MLP neurons of a small language model. Each row is named by its layer, matrix (gate and up: input weights) and neuron, and shows model dimensions 149-297. Each number is 500 + 25 x the weight over its row's rms, rounded and kept within 0 to 999. Numbers have three digits each. A neuron's up and down rows have the sign that makes its largest values positive.
A block is one neuron, or neurons of one layer that tend to fire together. After each block is what it responds to, as a language model described it from the Wikipedia text at the highest values.

L13.gate109:486490494496511505535487501507502503494518536514523521498464480472530540500495508494498477493485434473512488515505521491513451510546475501512506482509475515480499486502479506516496454484504486466506461462467502465523459543496484451482498497526524510566531558483488503525524477523513486502526538457505471511510517518481501484501519490508504484513499499498451510485503499514500490473496521494443519550506491517512468502479552481495488573481505508498
L13.up109:469500529481524498498497537493460506537489514447475509517486531496536503530479475504464541508463519518481481498502457491517466517473482484494543544504456569467472464524485497449523508498451478488537493499509517527568474470479493493509484519528484472522531480507530508510527508476498495520489508465498559520494498506512492511526521461536519514513478526538499530502473503480473510529517491467512514508539489504515477515504484527491474490530484507528
L13.gate914:473532503499473491481487473473529546485538500526531530472480479457516507510535517497499485480468534502489480514450489531452471493534552508452564546522486524531460522470473510542503478514482458513466515503526488485480459485501523451462505470516463516504458560505513477494509465474536481499506474520504504472522506509508529503472514470487529450503496513512443561474473492540495551496501523514477484506514504497510480492493496458522476472514504491474
L13.up914:527493508470494479487512497505451479513492490537449527497503515484505471496491497475490516510473494516532472529535537476477517508458492514473478515465522491448521484490466522506524482527505502524504517531443471470551495474483465564484513488500474502521485435521504471486516519477462481489472520467511445462525481486538472493482538526541502484526537462522509475483509470535494493489474510484518511502511483506490488545516505541515527523482462486521
L13.gate957:490500531471528520510512520464526509478498547491506494454508536478535492484485485487490460486476489516534496512474492505489465484446477487512483508519512498514492512479507504520503509476479540504483507498506462484459533517487503466517498485485518463514471491471507505523545514479493568522496460508494550439562515533492509505457489503501538522466489486505453558509485535541503500480510533459458531471496489490484459555499475481542437485504523505500
L13.up957:492526496484485467542559495519504500526485521501483501479497490519512472478528470504480527501496531482496495491555521529511459512479518512491542485481480504530488527458505516508512507534466503502501507487509478477476431492537510482512507473544501471478526539521500503443505507471524508508472521478483530556460494508504510551558507504492507503495470510485524487493469513489536520510515480491529480506499501534465555499475547551462501507468480509497
L13.gate1331:429477504532481504491535505474495511495501522470454491510522543494526497495522486488474527504485491472507493564463510502496464500497509518478481528498497488427491479498483493519506508493553538470526481504534496465496455493481542455506479479526491530534513513504511477469510499488483521467470502463501486474500530568526519504511562482498479514473496485506484509466506494525512501528547493452479478562469503508486516504518503511531494520499469496525
L13.up1331:475508529567500546475507445511511487485478479480488498496568494496507511477530474494500479514492532485497469510504471504478492529542500466496476526476526472413490512448528467491483474501523470491511474490498508479527489505543478507511513474480501490478495458486494537469477456469508495505510537498458500495517505512515471527497511458493465505519480524492479505477501478520522499514542495511502506545515471513510521500521505502509456525514500491501
L13.gate1392:526499515479545518458538507507459480438510515516517469480490519507535510512473506521461518523514496488492506476508535533529490467512518519492513509486512509484525510515493483501472492492490487526503513550462551473525500523516513475537550499479493459518515523481478494492497495523523550491520490493574484423477542474558544496436491486511505506506557530530505514517511495531492532541516485503494477492500552488503475561496508503550513574460473495531
L13.up1392:466526504509478459498519557510493493489479501518477499491536487493551474494480511509512474505524469503478501477551519502498520518533492484516508542468491492481538546470465499474513554518509468483502494479480545506485485487524507527499511491499508519487554519541500504470522500453490546461514501475476533533471496508527520462490485502490514479457537481495474505493485510493505529502446476485481507507506528512496452500508497563540463513470493452517
L13.gate1396:559526520492500528515517527482505476461523521465532476487504500485475500465575521482518525524509521516483505530513460523545437468484496494478515458508468488506468499520464495461449515506458478500499506523496498499458473537501493519489478524502500460529492497516490490503487477491476513515499496488512540466472544503488492514427511516527483513460549478521485544509468494496526504506549500517510466503553534535513501547525510532517478500518504484533
L13.up1396:559495532475530483491523481500497462523529549468492508517521491503485474512493551495469474490509493508483525571481480437455506535500506570511523511527515462482471509496457514509489533496463505510490466487537524521514510524505516505474504505490467489557524501495453463469478543500501514498511483508438533526439489561476515477500525512556491477451527504478512531506512474482526458498519508538438466508507509490487481525517532490513482502489467483472
L13.gate1397:504475500466566518479534482483502519483473515511489514508507532469506486451493480473484475523450461495511474495498485545470519505504526556540505464502482497449488498456533517482474507454485483512497528478512481457486525485537516507495536501499510461448532501478530489506515526458514515483500491541524501527491534510539519465520511522470485521513494484496496517544519490524493478476512510481473514532546479456522490487472500491532518475522522505532
L13.up1397:489499555475518525503574526482460474497453505515477452510461502471515516467501463482459522472506504512502494507528488502448474520516498478503501506492511504493528502507494512526471496498509533551462496501493456499516462527473516486517468491529453478496500488545533514502468565485482493507463519518525469523482512526550519463489487556495531544486585484464483487515504455472482499485490518463531468481494511510536502518506460516548489509504471499528
L13.gate1498:466507506541498513502504505523457494490495532558514529523586532512529500439466466475490543501493490488521489491484504521527479495444525529458455499473507483517487488463515487506492546496467498501478515515521476470510505511536528494524483433547510463490490536477551490506520490502506488492450521480488496504474518525506477507454561511506464503534567524512511474479480439557498520528472484501489530487493492510493502526497497518557469534517490478524
L13.up1498:470503497527522517488470486544518471510487519550505551554539504502489492492493499481481517517489498473464548472515488489470504475499549551479503476493472497500481537509516509500543517545476504466504513493497489469518496514578478552482501515522478509497510497516490493515497530489484458481513536469475459500496496505504499523482531497501427517509561534480518515479492499520516541511495547499501475483488481469476477487491474494485471458538473495470
Description: Date-introducing tokens

L2.gate216:498449447471503460504484472502494494510496486541485524538515512508516500509478517498530500481495492495503501494496476486471531523557534520480504511503495485557523503494452491534479498557519478561566516487451524483493503548485434519489521573504480499492503488512481516547492472465498558525504555473534467518479500549487496497546472481496461489474516495495510486554498501504472502486483513547559519523498508453507548477493535475523495516455512521445
L2.up216:488485507519475510499514483494512473508500496541496490520504466577526465473446510508474516523504500502505503452442486549464495499500572470472494512477493522516517493505526542486473515506479552520492500495493507502497516482545528506521503522510496531502533491506497542527483516447572535502517509496498479529479503517474512517535541509526455485487508514483559497550487507503482496542471553472500491497506504477484528488458494511476508515499520516508
L2.gate869:527526511493480555487475495495479504454485520469501528500511519495491475481533501507495488534499495498522500501517508473509478465511491481524508493495515526519545523550484486522469487507495491501491492505510442489520477551456534466477475494522519503469482548528513503479468506525456482536498536461548465503514503535499504511529523460506530437495540491473435519519491511476497495489483545499510484545489442457515453457504502489479477538445515505520
L2.up869:510506471494497495497468521486506507495499492547516546464497496533531478479506505468502473503482505519525504470455523521543442463501482468495491498503505506488528553549485520519478475539494490496509527506504517493462462529490500494526518489514504505525445502518528515481525528483496480513538500475514465494504513543490471529492518526517525456467522461475474514520493468491495468518464529503523487535534479478487500513464493528505506480494525491544
L2.gate1051:503524545505504495556492482483524457495522474544505522481462560463525493500520499477498503490521476487493465472458569522506528523468536539500505492485518499516517523490499487534452485537551489531479559527528496430493511535513511493529514516489487488490477504500525510497511514435483470492515538496485515491521512515461488541514515482531492458470491484493499510501504486501513520507519502513481520509511515513476511511506519467522522498495505501476
L2.up1051:500488483488508507489511464499521448463521489528505511515501513517534453467521519538473483499501503510531531499500563511548472514486545527509537458462512468464543516472493501497492458549508518506517525491532493525453483508495514507492495448457506521524522507524498504507502492493484508486513508537497524488519475510499510524506541486546509497523500491497500514516509514501480556460523551537488494557509482498513491479509526461533503517488500503485
L2.gate1605:501497477456493476551477467517524495503483495482505513472489553501538489505460496462537490498527487471493501534508528558527497489485539476514494458502530520493482475503470475497438488509509468491447524520489474480490491515482483505503505507509516482519491492520497543510529556502512532518458538495501492469518489496480507516501572496509518507516512497474468454510479492499510516487479492514537522509473496527468494484494537474511495527500490518485
L2.up1605:482505483475494487511518466491541478446504511531488511489462505505538493487443502498498510533508495464524493498483541481533473472495550526532515488517554484460511511490485505476470452490503521476496509474497456510501493517508495499513520523486505550513536487538503536541480519506497525519513500520492493485511452538547528511508514489530527452505490479465485485508474522486486525439525521536492518562496525525495533477488472458482455511483524477466
Description: Verb completions after "to"

L2.gate103:490513497478504550494502480485458473478498530522456545514473507496502489519507462477479546564492495543492528545525493492507439473488481489494515481576512564505510472480499509548448568463492480509470479514527517472470481538499550514485478473530498489492472536497500517490489498496482500502525530493487498512461528489513466444492538541495543478533434516499494485493499497476494521540505490523467501526455547506517488498434498484537492487487538494505
L2.up103:500511525496473499504526468508507467477477516510494551486497509515480479514537491497491528529508490499459533565516459513505455481470487494525518521514514537501498468494550519560466552471487508500524472500519529478500465518500522539483495467526496493438488540496502509529492498544507516498507532506504524507461491491494492463492503534514522502554454529486491465512502505495508493510516498457505515482476554487509495496457494501521546512522510474476
L2.gate174:500504536486487483483527541514475461495481528517506511471461497475532520512535520493487476527500492468486486485522487510525479514510500518543530523536487531447501463466525493557532507524500480478506507514532486479523476519477514469536503470498513505501469495518507494549542470533484547449459465468540493513475491513499499513492518503514534500529459499519487469492495483508527548525467519486488498503494533517474490487466456466481529591469503492527
L2.up174:492487516500453468492536541513491492491481539499525524495463481478522510505504524476502471539484526464497490508512487521531471498522512508496528512529473505481487454488508479524530505526491446490502499498523491472499477523478524475543518456511526529499458519527527496538522496544453569465472481483548480517469497496488463483496535495494530470511455529525451486490485477518505541527458524484484497496499535520468495491465457476491522556482513485546
L2.gate840:516505499511470491554536548455482488508497523498536511506477525440516519459525514509484528548504483492498501524533474511495526500499502505524529470496487484465546505498516527559520540545493483461526524499519474472465518541526484531506483473498499515529465510497524490519538546467523458483492496484501554504509521513460488531456503553521476514507454481535483535476519507486528517486479478450467514507516518472489472480493469518506531494480495508491
L2.up840:465517502493484473492483501484468456504550468525518493478503520479513531496525490473547449503537464502507506497491486511527494475468448519528501478550489505511495547524495528535550506500489494467498496443505494545529487526502505489546556499505552463476483481511543509468514526462525503474500500487508495509462480523538487514527510513496518482518546527512471493473513528499507511549502500522525507438489523498500510489449506544499472483496501515509
L2.gate1377:520472519484469514485485528480495501542504515481507504476512516491547481549496499505526496517487500522525529524473480492510507518502444479453528462503512551523461488518497517532516520509475457496488468547510424497475481507507519483520438504511481517498477527509483537537469530472490470486503541488429491512495501474477446494469549480476530476492461487502467505497438482489534512543473505541457531476489541490500559517515528495497512514525495494500
L2.up1377:532496521482496499448501475509504476517520504439465517484496500516495503541523510536501543499507511507504551531510491475527480523472442470481458507473518528513503483511516512584528507523492495467475518530471480477514497483554471512528496501509527527512498493471516513509505489520491502502518519519467474511490442482439506520469498502470505527542513522490495467511480521502531496523475468505474514501456541480502481533514543484529546500539524488490
Description: Family kinship words

L10.gate928:572490519509476506465513509534513525477486527494527512514495459475482498458478498488484463449495507448480505469497493540509498494469495513458510516518497493489503463522452453484477537464469510525511526504461508483481490502460476495547479481512475497463528489488495568490513480569544539543496565493471471520503507491506475538502487516499489516472484492492513504477469495467452509483484501546501519515444496476459538485498468495508499487482534513495
L10.up928:489501504522465516511477533453549470476532453460550504515515446474463462509476537500467511504478505479481508476499516481492470523502494473496510482479480523447480488462558467494485518530476488510469488495485520481547516520528520489511489480517455482485448496469499513476464480457489479484506514531501519527506489533488525528504524500483486513506501491483494524519507493504472482482513533509492512476505502520488477458511529473502467457497483508514
L10.gate1684:497491513531509546478537479500500488516493488520521496455487486497506517480501509477445508442512499510464528495433500478483497517495524470526522479477470440492517520505515477506469502471472526526506517495520542487480531452502528487549505509458471470517509491456472500509529470479520508546514483565501456491459542554473482491484482485471504472506496489544525502528483458505512435542476495534524504492478504492462526513515513525507499497500492512502
L10.up1684:528506503482544545500498510480533479484531502487496459464478505479509515486481512504457439483489511459513483533485536534487459488479492548529555505510527511515510454487483489492527525478536483536506527456503464571504484507501488498500494532464499489513505482526509511506477486508479518538487487517509484521485475532519496535536493518527451533469525488487501507511498474494453491585525486498508490529463501544503492471509484447520501536516511524538
Description: End of fronted phrases

L2.gate68:497468515495536563500516496519486499524478516479500504513479489521497472537509484494502567498462474481486503519461489515507549509483493565482545469515486519468519487514509474511518497496545469480485498499517503529507472515469473472510471538463481493468473507480507483542489492471464495489498519472486516514518494492541544454501509462486530494539512484471516521500478519520519471483496510513541501473488508509513490449503520491511481494508499515496
L2.up68:532515503493500517470514480497511515489502482508490523500509513551461469456493525477520520558507513523500498530525486513493536533517531566503487490483516500453497516484545473486468524504513513504461497517513477523473498496525541465469487549483502504462529496506500494522522521503500485556494517527534541516519482471484503497496477493561541513519512534471455519497494474541502507474456473474499494511512507517505528485517507531495490487494478528563
L2.gate655:497474529513455477560555518514522523530512543513504489497512506524472503524527545504479493548505511493514519462522496516483500491463501522481474504489479500482469513538499510520462529493549506491519560489503469529511481494492492493508467543498506491509488445484526522491534537459467508499525506540456560490514463490480527498507482520510504504508485564517442512471507494533526502448511495473509468466514507491527511538497520503541492490505491485502
L2.up655:521442516500507495486558532527512434499523552486532504480496483525490522515542497504495550506477496500465488496477492476504487485482487496507498480502515538494495525523508509483465540493493465535501465504478461492505511478515559468513475511487492510501491481533477504503483522468514511540478481525510509478512452498483508472528533502479462557467478513526456487484513469520533505496490480504477510492517533492534551495505496500517484476477493503499
L2.gate1330:501476511527541504492518519540527466501499474474487476495492496502504499550450508499511536508523507475465528528520487490451485501474486492492484498483485524507504536508527472496455545472523457534506491544494420545520497460467504459509458508487485481479463480494512532446515514486491528526485520553531518511538506517504488465518520505512454532479499467533469483505469486533522509486457476491482513477506499469532552525508510485535502499491452506469
L2.up1330:489481522546517525494523511549546462532483501481497461476475528528501499521488504490528532508494501511471526525498504512489502528491509495507474491476473485482479525533541437508487528476506475526536522519495471504488498476434509499478480511493500469519504497489518533468501509483504558518486525542492544487515475507519492498497507496538489476492490518508432525482477460529544521454468468503532512495507505535541493524489552516516477518474467465490
L2.gate1688:486530495493459519518526500516531510514526505502541497511504468519514546522521496469480550520536481475457490490494484488451545507493483502515471463530507513498482561526488508487485529519482496524448483530518490530478495489438541473492528531525508513482503487509502451518486542514493509520469483542564535452510505491522501470481536505505543544502500521492456496478505488541574482483470486481524536519491523525534529452483463526470494479500508514500
L2.up1688:492512532511493505526546518544493499513525517482498513500487475528519523499490513498481537543527493464462500485500458528475562495494515507480540478473498523453451506513508488511477507548495464514485480520482454551513453457487460495505494530489527538476476475506520500515485491519448499483474447496513502454500520455510486454477511530511537518565513497509471482468497536514548490513490480495534501499502485486534514488494487498472495483506508476470
Description: Month and season names

L10.gate36:501503475542478523512448489460502519541539534482496502519498555494471493495466505465522513506519492479502461432534562518466443479438483519466509531475515493493498460499524479502494489461527510457467536494521512461528497483463498528511522489487515502504486512508497473486521458513558509525481504491453545495503486541510499489492496502494508493458525524496508499516484475505490495512489573451498489547499504524473511559490508524488494515503482471500
L10.up36:505497543478506503455514476453540486515445480521504465535498486483454538472499521491509515513490486495527521510524463470475500530460544467516520527483494510490493484507513485506514507515510507511507470545418492498504510496510456513512517486519497499511489501491469459563478542473499454540552514554539505543507524513500482490483490505479498487528520493471547465501493481502509494540522525501500504494479551477466532512518504451483470487497503510494
L10.gate633:528496529533501523481487539480475495480454524481560453507579532505564495470495511502454480546503499478495503523493468545513499509429523478501487502500554516522486451561476503492513488489473481500512480544491504495478498498485555463511503471536538477445514520465510501523487487512508510534495508522530484510472536520485465504500480498505513489479482505485523506496496466538461451537486543487523487471484494496509509506503511489496513490534515501477
L10.up633:518512519501498508499425542495485507539501450503502458487526467506536505481509551512483484545484509473474510517490473507514519494509494519514501499522574511447520500517475523475508473508479488490526532504473501528527518516483514523529517508510520524511506537499490541504531496496461510519494503496464485534465501490479498555493538502470506554534484518524516523529482488464497497504505527522507546534507517495520535533484539533534521497575534512529
Description: Passive auxiliary before participle

L13.gate7:490503523510487496531520484543466497483480499450549552497497561475465502501488490524546495449527536495480470498491482537499505514522505512456541501476514517524517446488448501508508526503514513496493513474500508456491537520483483468520500510510527485506519503481535536522500488492565521552478551520522481511530505535526488488514514491495484532522478487520526537502499486541479518481537474447494505494475545503461490510481478473537501518449543492505
L13.up7:523518500529529475493505466470481516516503489513516505494461529494501492509477487457509449507463487498484493527502526462448484508497509487446503474554525494454461497504475489470497523530502533496524491489516485496530514536521533511544485547511489496519489507506523538489532487475551511547515494519552517534522485511511493490488503511538528464521460495512517489466478450487493491503491492503469498448479465506461501464487499484444461518494473481496
L13.gate36:484514509548485465525541497505483520514468520515509520490505482469474496490487543486521521545499530482479498503507508523541508470503529506519522498497469443513490497499495520537508502520462507496492452487502488494492512466512477484504498461494508539525513565495532495515499522530552463509506527504491528504535489514500507529506522521473480519523507479494470546500531505461510454541489519507516493480528498490494496474512527446451458482512495435490
L13.up36:473485528453532506491514499501503464498552489522509522482498482476517541502467517507512477556476493504487498530489477437459505472467523515499479507524549507439497519485488540479462503497488505515496530543453486478557509519483513484512509483512548472541483501472490517495549509491475499512494513561500536503501483544475508511455477456542492460475519486533547477471542476525460503488530494517461521499490469491530482495562475517522483540497454512511
L13.gate371:491496457479513509510493505497510475512525498523486491549581526501504485491521486469446511517511493433487515491494544548515488504460498509510496521494471470507469528486529521474473509483500528446502459501510494504501480463542553529474481497481489457493532501488482498510532480469494512490520499495512505494480507505512533471487493522513513507496506558480481451518499484510469504504520512471504483522525549530520494472508506511537499479525488477501
L13.up371:502509470523532489485484505502537499502520527525514495493522491459472485482485526505494532446451499432472477525526500504474443494479539510500507540509461477493470526475510505450438514511504412470493472492476519511491476492517513528496510513475508527487515495484502491487515498473453516548514527491482519493503493468484510522493532516473491518495503521476528510498529492504487534511534504486528475507509537486538487497481480521545501484528505482478
L13.gate814:504495497505532498576506467507475542514515517544520525509511505497450498488526486469526472488506489488484475542502491492531474521515500502469463498513535477474483478486500499526455517510499483528504531520491538464487526564481488518530493500478463484534491512511489474485501482547533483528488554498484468481507535535501529530493506474500471497461505478486513515516506496486508453538572467524445521493513521499459483482480523484462526490536499506510
L13.up814:491548521482446477573544467524458532498484478504505488517491506499465454510549523489495496524548483479535528488535498510524537483488545463522504546514522437473519524468489511534485493488459497494517508507502488482500487518518529501489518513505470454538513511490452486505556524529546517538448470448498493485506460533496480476505525478548536489452513459499487473527510476480526527466558519473477523515521490488493491433514501493482503513558517491501
L13.gate836:563519488441489553480510466501490532501481491525517482519530532513543491519483509511525549449491523517553515476505514479492475499493537474437482529521507428500521498485454493499493472507500539519527490556482494500470523490505511531519501458523479464509456487496534512504502509467539492497475474534508503481471467559482463494522517518496485494464506496469492479489520500515510488501515526522499489501475502469457489475509535483511516514556515516484
L13.up836:446492507490509522535471460511429524489456462526542536484482502510468513496508494494507509506503468485525508484475516528503563555497519552478501476481532510510529511511512467508444505512491512507464516492481479497491536520493488515518511510509531522529489460498470506504529469519483507491526466534540504472522503496523466521498490440545493489520510539515481489473519511460478537511504513509511480526505511512488514468462509496505502481523532488516
L13.gate1576:521551472485494465518499496458514483554473492540530517489493494490461478507513517506501462464517499530514502503514511478480518481514519503507436511502516471529484481509504443530549473502488520432520477512485471487531523449492464510512490521488494502507457507431477519506535503534521516533513503512488492472487517468508486510468497528526496496473546453469505505491526474479478482481495506508440520519523545488480503542518485521470495479515449496483
L13.up1576:507516484453522491464558521497450513487556490453483483526478500491485504505485510512474496506491519490535529504505519528505511482526529512505501482491495491497531520489433503516499464483540500493490474538515516449522529495494440500498501469490471503513500492484511498486512501494521504525492572503502499546486510510469508463473544486458463494513529444508494468476518516468503505485499476530466505527544530512472494514494503507497505509504518501525
L13.gate1722:529509521544490504500505496523494534475492496545543483519493509506502505500476445475460482466473488463549502486480513540507464552519492501551497508500501466486511486464482422502491494509512521533513526517486508478511482500524492513522484473526495464498480510446496523502570476455529481516493508536498510501511517514466476481551474492499466487480517484466531517514486462503481449488520483524473555480514463507476472486489512510496492509500514506479
L13.up1722:531545559508466526513521493486490483474504490542509497522523507469464481487519469507460475466520495433529496493459481511530509508492458510474447529497501487493517483493473479484468496517501476476485494507459512444503491477502509499517493511500482495523549486481515484491548469460490506536507455501523500505479533494480472502509502506528524495495469491530469527506499495494519493490515484518452501507457501487501486498487504522488493525476519479509
L13.gate1745:471510528490497546527505490532500529529476512522533481493513501524455517460500541478517531546486503464510507523513491498498493504537565539540491513477483484467521460465513552511501504531454516503455480480478552508475523507482527444525513490490473528485491508489465490522500490531518508495486524497519494508504491510463474509494487481525498516505514478503498519492485550495467546537515470461495499508460516488503491497553501475503465543443521497519
L13.up1745:470483489551483495534503478531489479483491501583490485493488462481513496503502480507544480513549453534452465539499514536497513490535547505486477487513436526505545460520472527500476487483508544499502524454496510527520464488543502491490470527469527510510557469493525496507508512488490475518488485546474517525500513512521523469510493529547501478493477451539507485517493510525479499507481461461486480476503501525518507539505488545480450524456519495518
Description: Verb before its object